{"num_key_value_heads": 1, "hidden_act": "swiglu", "bias": "none", "final_lr_fraction": 0.03}
MLP neurons of a small language model. Each row is named by its layer, matrix (gate and up: input weights) and neuron, and shows model dimensions 96-351. Each number is 500 + 40 x the weight over its row's rms, rounded and kept within 0 to 999. Numbers have three digits each. A neuron's up and down rows have the sign that makes its largest values positive.
After each neuron's rows, "fires on" lists the tokens most often at its 100 highest values on Wikipedia text that the model never trained on.

L14.gate601:488482451458528473555571461418427523487528381474538480482507581519495504504516474561513474471445518545522523429539511474458572454488417454452577481527564459504509566476509441499573514489523541492485515462503501502527511439421501466511531495511543456504553535419472466527434496527488508419475576497562440575499466495565571524520531460496548461514489488528481424528528509434445568472517559461431466405439484548482508489514533515597530510521536536472494504524459539461516502574411570502441473542465480447491524544491472544493460551481505461466579482493508524446518537559506525464512467495567544537433585508492489540508513483448572526474534495497457506541467496470464467492456549430502511463460577510536487502494477484498526482493473528502558559471433543560455457468472508
L14.up601:494611525594525403469430479508486501509504534404517507474509491517535460530427499517523392569608567524607516445473459498474477534500494498472560541527551497510463517493490505459450541569471485486535419504557520523522474490463499514582480509497520465578514539498547564479512570507525486468495456467544510552523447492513501559455553575531480465478482507556504581425478513562496482503506594485456536505606488490512514460546502446549450568508495546441540488500501476502570412525476497494490496558381522475509490492562472462502525527509444525504517443489459549551491509535535505478493543502443505490461463408554512545485489544555485448492540571501585521466446504516469494533458564481484463447538489590452546502521421498479500497487454520537525531514432476541510471566513516
fires on: "\n", " ", "3", "'\n", " ("

L14.gate595:481480456537516552514517463591492467553470452546546495565558569534447490550488463525466503451450579433493553490502482470492543499486511524488511530481456566457500448469511529515506472445495474451473451571465589459512508545488523477463534472468543489509542487499461452518541530523522537514469550435492491455452570449535514487511510529490433553528505585453555448462483514365486382485503504471520540531436466500561479559515510544505516529513394522556541536500499518477434492536513453533460493421530526539462520519417524513541492519550475479459494501506551472481454491497476451536503474515514486470502446531559551478540465502532542503493439549562462542516553482447509469588463478454638459535509510486568489505534442515523566521570492525520533474528495477455490481461471524
L14.up595:483469527537460471440462508605469413483572419512515507513532507542476530456544485433408518488441490554501440534477467437499532446501477416468528550526498446540470488524519472464475533495584438411528511524553518452422473518409552562459471513529505524495532503518529534592489534547414522475507495474484535512518481519454473511524515538430513543489491469532545472503507461483417409494511456531480495523551422454533523591541545515517534494532509502503507496482472612508523483532445533503536433528582534504505499497458484445475489468497492470425477495555549454496517518568469423525549521500489544517520473489510539496511501528497500510570509516542499491499486506452529535441445461527475455539537535562510537487508482512496541521523531532482529414487456454518496467502539543
fires on: "0", "5", "1", "2"

L4.gate415:530449507531528456579515510512497549492465523500547498516683487501556525549497468560476467434458510482527453511440534470502515530492471488539531554510454507463461579440511385533555492505522464516458504461520518483586506422488481511515477478497499544478468526443574450571462437467526490466470525453631487497523528511473521496478462527517460449486528527521517597477497454515506440570531536490417464431447482520473440515499501498528488491501502525501488555480536560491419515490491464512500497494501483505498472585449528517509514506449399448488427506481472519556535531492481546472506470474449523538460422521483527422519465530532478500418591520505546484435593605494506497536465435450448461516491510496485473501511502523477542466509481459465556620515485503530475493510408545
L4.up415:516496514529532476520484528505495433484505490495554497476530545505464526471525525560534462526482534480551482488477532474548617482549525449526501545477545468535508532469524510457482511506467511508506541470528527514560469493511473515525509528496514547559542522492567446520441438504493499485549487414515516465532484549462445480608444556485560498495545465518510510560464427520498486668530553472486475423522520538481468557491358512472504467521399514440483487506452512501453460510362451523578500481483492471488516531530481511515498491480388509560472492435490449484500507512484500453518481498417547504484456527536492359514473486548482527443487468555503517565555523520539518559453481498479454587415473518501479491540455486452550484470509537542507399531459464482477598473501462
fires on: " |\n", " |\n\n", "\n\n", " =\n\n", ".\n\n"

L13.gate497:435495494452533482536462499542437524527503506518506501546589528503530514492548510528527517472413515514508523464433507512488576508466483457574515488532503479506491561532555366447467505464440443454467533515556542505480497528507526492531535523529461475457532497433586509569457444527518445430474494502600490490496491503522468505510564505519486517486522421476543536451499424485530499492491510530462505518471486444513467526602557451545369485481471531512513501510566597469502598501498542462536465464568470492474434545417477470490525512477501485445427523489542503551509537491459425506467487534434488561498473562503603444436509536508507454385531540526505515476507469505460508494446521462498473489535484433469487495522528514474499536567416546493540553515547504543473464496552550
L13.up497:411498450437544451419490534541477524480514510441431522458561529563557513467525525541495507473401492549425470491499466504541507529449567486519504492528421525514444480540559532544495477487493404493440471537559460473452501513467470504461523506504465465493568511413576521505491403453473452451504439521501472410446511541451475492555507479493562500463548488472514475442523454514572509514476441535465524484491460448565471501563533495500466551544530502493557539461611558486517523437495490565477478515505438439461471515536467455528510472458495491448442475485546464540542544496486464527462518554482454489458459541508551513437524553485488462513599528602573480551514463508490510445522461482481443519537480452505497470556410536469498560565469445548511528467569501500492455518544514
fires on: " L", " A", " S", " V", " W", " J"

L7.gate200:491428492428491523546487482483542535510464453528505469465565492499534543514517501571473520453438443454514451474522548539474565485522569466550536511493487515430462501482580395560496508525504441447479466486483466496484481478499474580457525465453447521423451541501537451587475474507468470502484520440606492507483554524513510516479471513539511498542518471488473552555570457485487500477538501471458448460436466541512503516569489492535447478536525554583499491537516471481466479548486536521480470486488484505493433558492494513573478573471442452490466530440518497553547498467412558467498440502491470558496384527468516504545509479521474541464570490484534521504547632513531494553534385508419450448512497448494484525498486519480544438518512455495548640529482537506494518444481555
L7.up200:507455546463565536475477490465451506545525450552450502482517566474496529520508563535543472502458576477511512495563530507505611538501539481474468507503528440457492514531523496531491488513460513502507500466492506561485492401469507478504437492450481511406474432507534483596457409493456497503510465466509539516502517516524457484521496576490533434546491425535485572583500536517471492500521515472487461488509502515503497458460440462501463507499439513522484537485466488487469471486395530520450478478489486398514497508517497521481498505522394515532557524463512498496519474496492552491465477498360488516496351462543477500580529418492509498494520519474480514639543591470532504518559439508457460565488546483474517465497477463501515470562516539532493534537441449483492564479542465
fires on: "|", ".\n\n", ".", "==", "====", "==="

L13.gate110:502472458553453493546482455473528495571529466498520509497537529480516519441504431525496402393458463494525479488544502533564467552570516453523496524513504549477535467518499487484528496529470470453531515517469489432508537545468546475485499476499551486581517485478502500510505506463478493533484526506515480493463515482543494407460464554444480504543484579505505432456482486550454482455479514480451464549505462520479531483504552490558496430464479529527586471519497465516493531472435482510473419538519530481432423440481507515483501529523482422463545549512457465522532459570523519477607455537569536531488519527451464520449501469459492521548475491532517505470512487426528460543567575472441493517562530482489536519541508611499510505470492527471534490418485605507549439498513535
L13.up110:453528481556488458480497353513429501509506492461504539455551517513508511535525494419481461449465522472483425415489503472544501561540481491499560598493498577496577493523458462510505500437542547568484494465549454469486489523528521451475515513468537499494443466519515437487521531449551417507456463541524498477531490491511476541548493546488470489495537550501458534526489580466450516540500471553450520513547429475432491486478557477478439442435479550511457469522486513481583491468532381451450502508507505443472473525520480541522531536505453469482513468452512525510531497527452479532532435501433477490466508498485507462495548470587502507450526459490493452465509518482468480506550502546550507564568508478407516530481594511470470519480550534477531501490512401545500445559518543
fires on: " in", " the", " to", " of", "-", ","

L13.gate811:543442525409452473549519456407377612578424580479590467475541576482529530526443533541482492577537477515472578525510528509500505472531505580402556491547462516547507534493522501520511432543493519560495516486455494488580509511434438538503532467484519487492522507469509374491487509501578586554536464477532465502576503599481427509480554498505453541483498427463479431529508504467522542549468485499492531486501488486491498499544504505466579586515416530531486514525496460520541468460477435551511446471549517483502471518474497541498475490500385471471435499453475607453533522521487482530519501472538532503508508500466520534529523535504496515521527498558503490433475550544555476554470468467507439487468534470474481510524550517503561435484566528494539602525504403529515521539423529
L13.up811:529503508586569426506479543530382540589604526417480494447459506508495494493497503446520459559529553455595546463496440424465507483562475541459512540472505484432459541540416467443521541448447496468385478489484533441501521496500511562554466515492494402453521567492506552526486546537490469506524535478511517501497468470478448479531469478523530469572485422491467544574496500481444506530514487574452447594526478584488511502493483490532473469517498573505493508466454572477476468520498467577492468513482526481464530495461460486472519491490479534529509504539530576496462514475459411487463528483512450474470499541548460537538465437533468543527513500481532490439502526493583504518500478508453460440477483537418470518536476501504534518436502551540541491527545516514468532497593522
fires on: " ", "2", "3", " |", "4", "8"

L13.gate635:549544576537499465521549476603490563534456414553531543517489515535468451599520466500458518501424460529482466425504463552534484522562506508516495511461497631564491482552489497549489516446444518482514464509481430569445510440512464516500508429457467542533498426436481487504520478523549466465540573490530487436525524475499517522514471477439496528466548546515536516472551502520496438499468453512520539457551437506456479488490477497523492484515513541468477438519482516455484562434429513522502535552547598500472532482565525523533452470455498490464530527508450544526542487467513534483460521589525520548543596589398486539508493499513500469507498525453492493493484506517517499428548506459602482459491524478483476493508493462465551461445447466513528494497504482564444468475482498
L13.up635:532510440498505507552541469456473550486566510493519544485515516538509555486470464552552468492534567498471485423509547460491502563521498419430489541450493584492495509507428486540471446475525477500492492488541513581553488506425474500458445485511524538424492556462510466452577439526552548516435508498529535485483480521444455514489532500495494528507623466533435458542510530479550449543558525502489480505558484495531478567499485474476513491526467498515542437517489513453485505463482510488493520511533557531532462475495481588537547438524478469476505503500517534597484500581540457533563439473514477487432461533550479525481522494526496497510558488489492506545508511472488517507483476494469484487516477537510471507504565475455497492492567486518532499436494458559515524577537538
fires on: " the", ":", ")", "-", " mi", " m"

L14.gate19:405534434560504501472496566560512433599508468543512489544532446531552494506462571596455584496502536570510458412534505459462489551475482426529513518509509473471507481533544493479479523473476475446456517499502569500524481563551465521401514458407475527488507510365530563478506466516544532500472481487570518508534501487521483611487464456489443459530535437469520540486538548438472468496463508452453479508452481449484493534529551559510465491463531451587579471496621506489575548534504443554440445485488488440463487501548519489484615500465446448494438559474526494549564590502464499483552502524496484524546446584534483525498537488554485483515538516512467509498597491523529525491554409482557455470536492435481506517529437499505481548528498488568557506427471499591482516500510515
L14.up19:546532462443481479498527425513564493492496508473496469519515431509530441535525450466456521530436488475525560426505471478530500531398486484600459546446401564518492556541518541522499501471524521438494498478467536509437425458456456504461501466538493483547474515484530482406499458414525499468515545435520498506460456477461489488483510476529504511532530526504579583525527434506529486497497486545495490426447524517480477471527490523561458519535471469458493445532491582496458546491577480553492533522532488500468468525546446465471522457407588511497440557508480547470509466478483491574459476453488506455515526489473469516549582495534477462476474544578543501561488438510474544486510517459508624532473562508419484424533502506486530500503484474508471513492570509489550460533520393
fires on: " W", " S", " T", " F", " P", " R"

L11.gate786:482471478442459466489573534500560541534433468472475483499506478542502515487497526491480535540478495434544451528464537562407553474520507555494423469476491528466499563521520466594483508452520501468474503490578489509532503531443450494478490463486555521521517506447551545490485402480507547552565579508577487588440515460482540527479490548478403507514464555493480488551459548521448422497567544385502468510445481549527450475459525539473550516463469533481518509501511495489462472491535429504437423478428469533484462521449496528518465558480501504505452556466483545443470541487594562481489540496517503593574490504524519563455554482510531534472532529568501437546481497506540456465508475490522501521522584474453420443521488425459592507467476537487537535458454501501556404551453536
L11.up786:475521468482509464552515507487515515459537577481525505510476481453416517454613494488435577542481434454476482475513534486521557521514463524468502484461524554501574532558543432503503493450447504504544493486589422528473455477473502458501462459492502550474474443509491515536523521550554533487568545560599389533401520534446476606552572495504559455533449478557533509546504529450509480480487409480460507541410486495482532483471525563524509496440439538516455533529491506521495491483543510486429533513508422502503575573526486465484459452457546506477509487543517520494509578489493562542473476515558499547475487466498483458470414522564459429462567530536504499551451529509536580456468424477495472532541509611471414482502495509472492484431550496494502543550440465514524491458461531
fires on: "1", " (", " "

L10.gate795:568496451506505494564500503434489475507480570479522542559530493577412476501495508481532486458505472470499495510504548568447519516467522580500512475508511470444532499445514454484448532455555515496496451549475478456595529460549447461458479415489464514497528530495504526519511466504513520540491501390512526441433490498479458470490484484468516497505568551564496555554486457509489541507585482503470480461514456566494460532518512508507477503500444510514493455490502452433466487479534520529493446493440445574533470535465480543542506530469443399492423521449539513494496484521468476513553472421458501495535528504490536507496581559570529442500514466495533543474488433537451471556459513492525477500559478458473446570474503590471574479561505419485537548473516544449521535558556539
L10.up795:443540500490464557536464455497463545511561546464462485506523557458486463415563438457484512474427473469519527519590463506506439507513457468459476545460504535510517562548519457458494573464508542494538495477514522503534523507517418517542484547507539450440565540519519549477529533494438494499473464472481516486498444474512469433476548535514495571485474408512431466484467557476445554515470532466516488513474471560470457508530493463511528466559509525555500463555451592489500560526490397590537467558451518474455519531499473491578528568487491481496461428489454485526522516510526474558483422524531486464485461495494522544472555485466491565521502547569512514544540479548550617507470459505441448483489520485539553478512476490496470454406462472530542490494533513489496561564494460
fires on: " they", " while", " They", " do", " but"

L10.gate460:463502471430529487459503406458460500445456435476466512526504540521520495520464520510502429444480513534505445465462463503474459484561523515501524578485479522533509505505485481542536499553453510515505476484562445507479511504497513497442477473465506533432500510478495447601491469513543535509412525500522475531495507467512552517481471546507484502524502515490464550504550426493492475542461450459448459496501381595487440553474537428467535421490531591543512438560419535503488464475490498493479520524543543517451528465436509500496477584488471479466457510482422468563454507534503526508498464512489456520459486561491506500485485486576517495535512546521457472467510612440558417504470429492487495505543527491544450507491501535484508402496528461496584506520453512462489522534513529
L10.up460:447499534511470584470471484522510488399525537565423513605479474531496534465552481426630473503537480487515475514547519509458483521555502467440513501465497545526451511522444463566514442524489575582527499501498524569376534428443529477459514454550496424519503534516566553531420532521549491503484378476538523537464476479517538476487511445468539553553501516468461539513488429452511484506467450517511514522533469494520592489540563507617512464486464538572510499546435490505478535485536448477462499531462487546500580528483450410507519555488482518509470455491517540476578509506520452449480488532553550519562481573509482528499483518460559454534468487541443562486558493472484524485484522525557476455522549510542567467493526482479463501458525504484527519549524541455511370497399519
fires on: " |", ":", " ", " released"

L9.gate890:502504445505493497542493461527523535463536579501536470477558434528533476526446510560477545447492561581607497584511453496453553532506419468527551499498594430536479522469463530485518535477516536498476497445497430412446481504474508533483560550494468558488502522506433507488510518495468447501473578516490542500506522521520486449559455522455508493478484508542543515511484508455503418507555589566520470535504511468530530488514497487521482539469543537438455565556506452543486568527520540474463518474475469509397399580553451541470539564440430488411529519530546557454489480499502570412520499388527563496450471503482510508504540503626472379490519476484498490540515488538479594475497470499491506489458470492575472578482442574470530503541567518476494514425496518499472558461519539
L9.up890:505533470514510543525400462473558531533543512451489508528537419446526585478458516534577584457532553471504527545502522503517472488522442472558529464499498413429473490568514448515517482513568488517584546562479480540510495472513542476470440450520402451486569466542461451500481502587510493471487436506530494445528476527514457586522536471502515541554427422478501533484586457438462584490513484513483613539530487507516569425472490528523458574474518488510519459489594494476452469444525544536490509465468469502496504498497482430514534432467498502470487465483475506495492516494492513422496587520462506541514493561515494491513447448486469473572587488506503506476543485512481562552513559434442513478499438538511371508512490438520463455436355605462539501463621504526547461445461490
fires on: ",", ")"

L9.gate681:482479538530509459533504520511540533464501575510523467527512449463505436515510486549522495460524563480528420540462496495521528485463468504528486544515569487434393520450445466500487518404470528470533498478477454519455539518516548554515548558509486507509439536475509462565524489423493470478496506572484596526517489460516493519551495538503477558506501510445551540433443521511492466483441442534510532458424505430463550522494561485533503440424547516546534523519529504492462560513471519504500490457524486541499504578466442442527494518479411496482511461515519496515488548468484495466491477529507511510507437532504526546405494514520559531488496509427502490520549526472474540454459505524477529513538499500550502522487506428403507461554447461425552497498530440561469476545442531
L9.up681:524530473491542537542507544475544548551478517552482475511520417483553434492498527553485492493580512494549557467483469529502459509503505545499424498509604447496476463513469465631461477475517523506480500442451538462549462463484463457482477436439442504490483447490525511609561495554508447578536478465566512516446567499438507540551494444480459470541525505505521475468480505483474520485480549495518499441471426466500562457507503537528530521499584439537488515533605465490461540394533497527492490444502462542521471555452508443545427494473491489520563513517472577507444577533490512506496526445557496584499479518480517527479557468440457504573517499510492515485498480520496489512544498518532448532488586505500461431517478500527507509429499488486463540489494491542499453463423491
fires on: ".", " ", "–", ",", " $", ":"

L14.gate575:496510558477538476501494467551468536501458497486477514544498516510469532495577483464487476486545532429502432516565493463466464504511460484556463545576458525456515533486479483529544510421476505446552434419507530494509500580571529469484500472484483498532549531404500485501535478528468506470503528465490593465460503461469512514511527529463429560578480524430414506408485439497425548515459485484448542469503456445488518514517553521456473506454477507468478550511513440522420546491486510524545468439486532573524505595508507483510512456500495477463445490516496432535498527481472487522547470482468523522491438519500500528539505468495536537484473512479521490449502524487469470523549520476509475483470464471488514540426469457543551552489414510423526515469474500551480545566442527
L14.up575:479574524550520469415508424504507456475563488487529507567483456517433499427529493510458570517504486508485519535558479482485501451429451520499498553504547435486518440475513481437498527474525488449507455440560518456464464525445597499458499459544448516448461495565509529530481485547498536478435487562569546514495540531524430506537575550474563561482468470488548547503477463539522485543529503503453516503469552460492528474436479479521487506453528518517539533524479506503485478461544529536445464559518462519529477518508471443473439515523497489481504490581462484467567505542521515598529586514468552528496499466506473506418409433506460530578489478528533506440485422497520582471512474532494433534493528485443575506539450439571433465551463506481514586424384446572501439436563518
fires on: "0", "7", "8", "5", "9", "6"

L10.gate888:477531577445465587514510504538543573525535457509489471541482423454578479578500463512531519458529461491451447513550517476466449406458527511477451533521441501496465469452522449534484505506512547506512448450463454513513560520515461500430515497469480505547537519430599515543521486496473551429410507455560566528495551505517532487407566512500528509538495509508526528440530486456445506478454521451515559488481434522470558586476583480582506473511513480571549521517492443517497534488519515614479485493477528562502524565519544507505475554495487485524522470463515470568544512528498446517485461500504558582519375557524485517530540516497570498520512592500484552553495500501433470459428540517429532508481448497522463427517458459463528490513466515464559516510582502513465474544496509
L10.up888:406535504512422523446459456569461561467455503507473515529474494493493489477525487479509484470427546502518509587597488411467499481466528520500504497468521400511520458540473538507494497503483498535517443511503547540511509536578584439435491492490484438461419502507464563593459533509438544504455522529484559524568478488483413489545542468425494517583448474477510522434457443429436516472530501482499474502532509496495503576486551518584428491514473497556569500496511490546439522469478534603528467495482492457477568625520467436481490495491540447496503521510518428563474470527508400596503564533503507500570477481542527537496542517449556445503447457466518510572506426500437532427499572552476506524451527479560522516495542436571541497498455559540490515565546432482460480519521498
fires on: "2", "0", "9", "1", " "

L13.gate464:538426458497502550496586515515556631559448515550510448555518496471553494516463531523508491505518422464455483498513530571442500492519455525484444517531409546463522539488473453526542449489480500480478489484498510523555485518527477465463542500491546488477458494511555423437528448477478619509485545463549539586510502508546465471449564537550453497507456469456458526479443507505485525502487594439492503403481493545503398579470518461446502545432482486539424471484495455489505444463547413578579447526455513478424515488485493518490544568505463496436446475521453531507524470473537555442507522566580534573552545508597442526470511468483534566518497539522465490545442471562512522484521532502519478518517519484485476523572511458506539559479476464576544539447577425479487485535508507
L13.up464:498513574480518453467448540447503502434488577447606504520524498461525392480572488462540514537446482475525442496485460555513490538459514521509511470531501517542461494567467485509497485467501513494473504491534460488519538413474491545555584562456454495479479517475513580533540525499499420546567491505532471470473585571442494476455482502470539534431507541601508518450495534463454487509450434497494481454505520553515564533502508539496468485491428518562528473483465505503510496509415557506505549391443477467562529453477470413462482454468501511518518462501471464523476523453482475551489527480465525542474458419488483475554499494547445418528489470489515504535520532551466530482534472485541544518438455481545521473468530545550505478506553498572518514572448527455523470494510483
fires on: "1", "2", " "

L13.gate708:527557462527507458529553560568464463541440471434490506483545486427518535493463508448526487495530522558557495474490510577475520456479459561476472544536489525547506523551482523511452468450552412548483514429453481521533514457529457502504512486485466491560496621479578479512542470538570426485498547510471527521448504429493546499531480511505532495483454521477581484563497485489477499459489434453478523496536496515542526518543500561541528436421483521537467522484558457490461510510443499496399415508504591509539541436482532525467508452486515503457514526502559527550474537490516571459453450472498490521494555550387495473525526492555531489478538580521489497471499524470501420464456442460506494429501515493541434508501508588433470457489483481440514526561558482467458462514499567
L13.up708:491495575460486491531512482481504538497513473555490479474503522431497453461454420494502510537470519483517493458556506493489545430458504559495491526534421525572529479481489459483408457515536487540514514515439455488498517511457512435501565498492498475555526524371462496527459443491472433431543489521514519446396556520505527508531525501537541507475532498495550452511600464544427447527514500466468480437534491513552474466570513548529505475549481482531498475474481555470515555528485506423459502465454485490492441447571515521525481531423487510521413441500537474489449518437462563536488482445505493567458500558535576501488511561489547559526523462555506435551450483506577456520460546448452526446518510542480515494467474427506625497383459488537545493421483512504517521448471505
fires on: " \"", " was", " sign", " the"

L9.gate227:550441396460455519500512553508476518480431562572474535476517549484507526513506467481489470490441480568444444466528482497482516462524556521481576516525512563558508563480520455488494489503624521449453494474433500512479480482493462510540529435461613560504507535469581490496479571462522499501493537495516544526397491555483496520383524488497524488525514547502435520444576456541461478486502530503481519501557493516539490573545524498521524475509467477472513434583513576482529536532498516534550449523503493536537503462472501538490521532430441444488539476519554527479437509507443394547479494489502471512540481471498537517481543532580544496543520561514503524459512519521472416508451459497439486491514529573584499454510522495465513525511478481451554498501466561455493486553517480
L9.up227:431550478520509531496479409510497496474567517490495516470519456527569529472476431433437475468521437482484502536514458553605470477494514531492552534432537599492544463538470508476559496380483589518550539545548413530522491604567533449506525553586456485449498518560515484442485507491551546477474519536492434521410458485549502520535525463515477576426507530586558514497426498393581574519526491464530533404490447472555473463486527465593451535508462543492484547444575512492592399580492497442495475466452449505495516537509566450468532454504513523496425473548517484544507551504565545489505500505510522520498551513484445514531478540492497550517517482463511467470505472506501546497542481526527508525517462504512532497516512532499439518453556439496480473446582449559538507454498504
fires on: " |", ":", " that"

L11.gate919:507419442416504465537496478579484472459475426512467571527514509502526532496452490454502540494527472466484401485486515556472508507497543531545490570519486581510576519492507411514521503497552517464490441453512460511506507515505477539484499491459559487515528528502593555522476531514535547495492460426557496516522461533536522538475511527509511532467558557504452476533509482511498501523489484486518585506552414449558461518528537456490563466531521486509515474476483521513447414526487449479532506524490443532584435520476558525533601546505470533496475480473452483568425520426464530514508570510464442454439508508523537551554529570498467523465549541574508417557478507452528515544475433509442443521469560502493483461515415516474498435429553472461509526491541478534477540453546546
L11.up919:545516571490465461518565502425432486515517545564469494528543529491536505528548460449466505507393475532531504523525500532635502435479499579465539492468538529559475580512505494496504525458485566501554524545553468504472557460470525401530538486561529481491461496541547518502467491470531505482488526494485475568452479540513571468488537511562449618516481496422544510480541440469490459556467528554530516460481469506557490543497535480537512551483458549470494532485516508532555471460499544518554540458527540413497501496465442470447540485509474510490425455519540430523543530439509476491466499445485481477540584476533607462460499478453575458506549514441434523576450444550483569531495557521452510541503516505486502436546555561519461550546490528507523496558507510500524395523553550
fires on: " |", ":", " –", "′"

L10.gate417:506499502531487454582532459527509478552518530436497386448489475551518552507466489506507475529562441442490471495507443551485560484436504439512529568519501479488535483430524530490484494500536435465481540554511532493497529534504492524531520418476484503572508477471528526465467513487486482479535479521436481475482564443490493438413497512580499513444512503505514502429430412494454564421508516503478452465432469618511475541524532528498486481555487559517473473514500534503535473490514485492486448450519443524488500521498459522491538551533441481442454505491502454480505509541483494520430489510554554538533498601467516512425512496487466501509519474528518470449497478535434499456436483424486433540528430486431482532542554469513532554544501437493506510417530560454479534512540492
L10.up417:492527425461462507542484457543448470552488514457548516568515538434519428506466468469546493527441532528458489488478491502408436498507467514534453506503486534544506556535460491553493516561573574475538439439501471445471459568526485486544506583466504414519509515526495522579532471459465503474526444512495481517530507489471573473436517504532511513436532495435525455547392494461450512479481569514487468418515436478480512488486512532547502422496504453560449443517472520497506556468542555492547550512577569547486518510526462410475467533482494478567437472402536512498553508537488497505516555442482507417508493532506550527515518493554533510502470536436438429626477494531486470527439587488533513567544495520483456528502494494521484498452524413493517469491525533501515511540515445
fires on: " which", " who", " It", " but", " while"

L14.gate340:472521527446424505506505450492491612502531533498531526556512525483464416572484544508473503442484486476579414527515533439480495480485551529483547504556471531452534445470499484457448457439571448406456502468475484471537537660480534523488506482451474485477534487445565511569467443458478519492511522498561604484399526581516532446494509454444476514555515487425489515454528474440521544499456487442435592420399498520488508536470536520499495523482488501507556531545473532497466545540500505554479475540526540523539509507475458494518418588463444477490467479579517452554498469536438457548526505537478442507585469536550535495447524490468557524505517561469470518525538469570442485487553476499508486443446489474508535554437466453523493504583437540550534517483530525478496494502486503
L14.up340:511548532470552454459467471502516420507527526535526473506510553495526465545481488555513573529505537466492516500519504469492571485436449519526450524510487443506465465514477494395477576467462413512553485536534554503484425511474573504496518538457520527467543507476440439467469486493477465460484442541462473466556487458447466494566481585480427513443504434486564520515513517591499491535574568597474472518471526476529528457515473606507491491516522525487466485442534510406539463425499472468511489505524479502469457507451471456502552536481523528472535502477527438468470510421488482506484507534498482505491544502497470515467394528543448551446519537500463491527506467392504521466438526479486504561555480447406437496459405477515459561529480497495490449395506582470417574580545465
fires on: "9", "8", "5", "6", "7"

L14.gate958:464471554457546504577534509511537530586448487487472433526483505480514458464511479500549527523488530500606516433503527494430490488509513579524534458538497538511486524463526469531465488539533470518494443471516578531469537484542537518446523481535479551461564505471462387468540430524517504520524566514487469592511514537480497489443460434438545459499508511506550491474539558497519396480604487499477447499484483513497534469486529537527489464487499423461475461545481488485538519425477523569452480486532546485538491553478655493607512541548491562424438483444523492550542529461411558467469473478458469547563501543474451479567519535517504541510512482498442465504482533501562508502475485473484484480522511513502495570476505496542492507549454504483559568535535528576404492503477507
L14.up958:468499545596540583529503452570527484480469486521463550512528518459530464502470459485512499502541503497507556504554516562478468505540527471522552463475460531507474495538494431498516554543392463524576421497541512456493563517513524517522519593574486499500476490534425450513502577501551483554483447430528490518465439553464450489571535468468502470501427513526511503511474470523468537500504525481481484487451519514547558482501473436418472434521437564500490438477452519480422510484482562500499515439496549482516455539498512502478572535540518508483575525525510475521476469511558546512494475501484490581475458505540526504519529423480502524461457465523532582518425536427492507507464505519457489519396445494538431538495541507474472466568596544449514512503455505479480552501503546
fires on: ".", "emon"

L4.gate175:523448517485488508586499499538497518533454525465538499475725525489585539472523452563505471422451510474530407490469546500502564506525469451547559530494474534441461548444554430516555504515528456515491502503525488482544495435499498491505493461485495563509522463470564470572485456493507517504469552479566486528532543546513513508491491523554471461462521466499485597474530477509499477555499537486373474444473449552504434501512518504517475513523488543513497497544477540482445511493497500474473516524510515511489487551476517558502525564438395475492448521478508488585512524485499532493481482434444513550486436523417536441532489510533450518450585502483535460473575619481506499508443402493428427504499515502475489496542458478498557488490518445484536644506484510518453494533411565
L4.up175:475499543489494502505464516470493440482562495418531525421567561487491504434557481540538526517500568492545465475495505516527660474514488455508561532445543475472477512512505511463545460503484481563536520471535508557513462458499506521502494519491507549565557458508592498531460450467491497456537444412497519543497516531500434493613491601521582515498547436499540556551509511523493513646493558482470484435531520534537455487525412523500438503508388514437487487504448536501469474485381497472514475474451497481514532492476441541467497509502388496551511496469518471505523522474491437470519493450421501558498444492482502357482520453535479527484496497500492470582576541449497539520456468530429398518470489526459503509535469513473513498485514520559480434508451489498495532499485516
fires on: ".\n\n", "\n\n", "\".\n\n"

L14.gate608:558417529421453470482551495493539543502488508450530517457554504495468478429498457512531542528436527464558451517482481461506450462430501556461494481444519540481515457446532463566481487480560514453543506533523537449482513440532523501495465463457489618480613471479505494494539477468502536484539509465525517541445551491501539551531445515468450497541481581513489434500596449521542440508538583511454542531500493537592502460467511519506537507445493495473530560485487489458482483477518512486472472438539427548455480525465556529537516465470479503406471584445577548501477537516507586423504477415499524491470487474465565435465523556584469455488518591494514425555463486470484495465477551474525458458529520472525512509523510450505562490562503576475522546563543454505476505583439521
L14.up608:530493380473480449502520485537507579524474544533496507504528467529527546542533488426455523513479506420461462469493541494476439541470523515433460538509455496562488558482504472491509445510511496525539488473537494503491505469464561453429432481509487488560521448533471496530500469494527534495491540540556508526506482491526457559514470517562453594425561525492467521470452534547521500489509469521496520487432484526511521474527479494478509521517468441556481535511518512491426498514452546532490475544572548515549536575544593525522507508552493499471563537431506511427507482470507558517518471398502510559560493480503546523577485487420412546510582498458498571497452534520537481461488529490543515507508514550531525507546456457495549443513505530488514487494453469482560470551539577
fires on: " ", " St", "2", " W", "T", "3"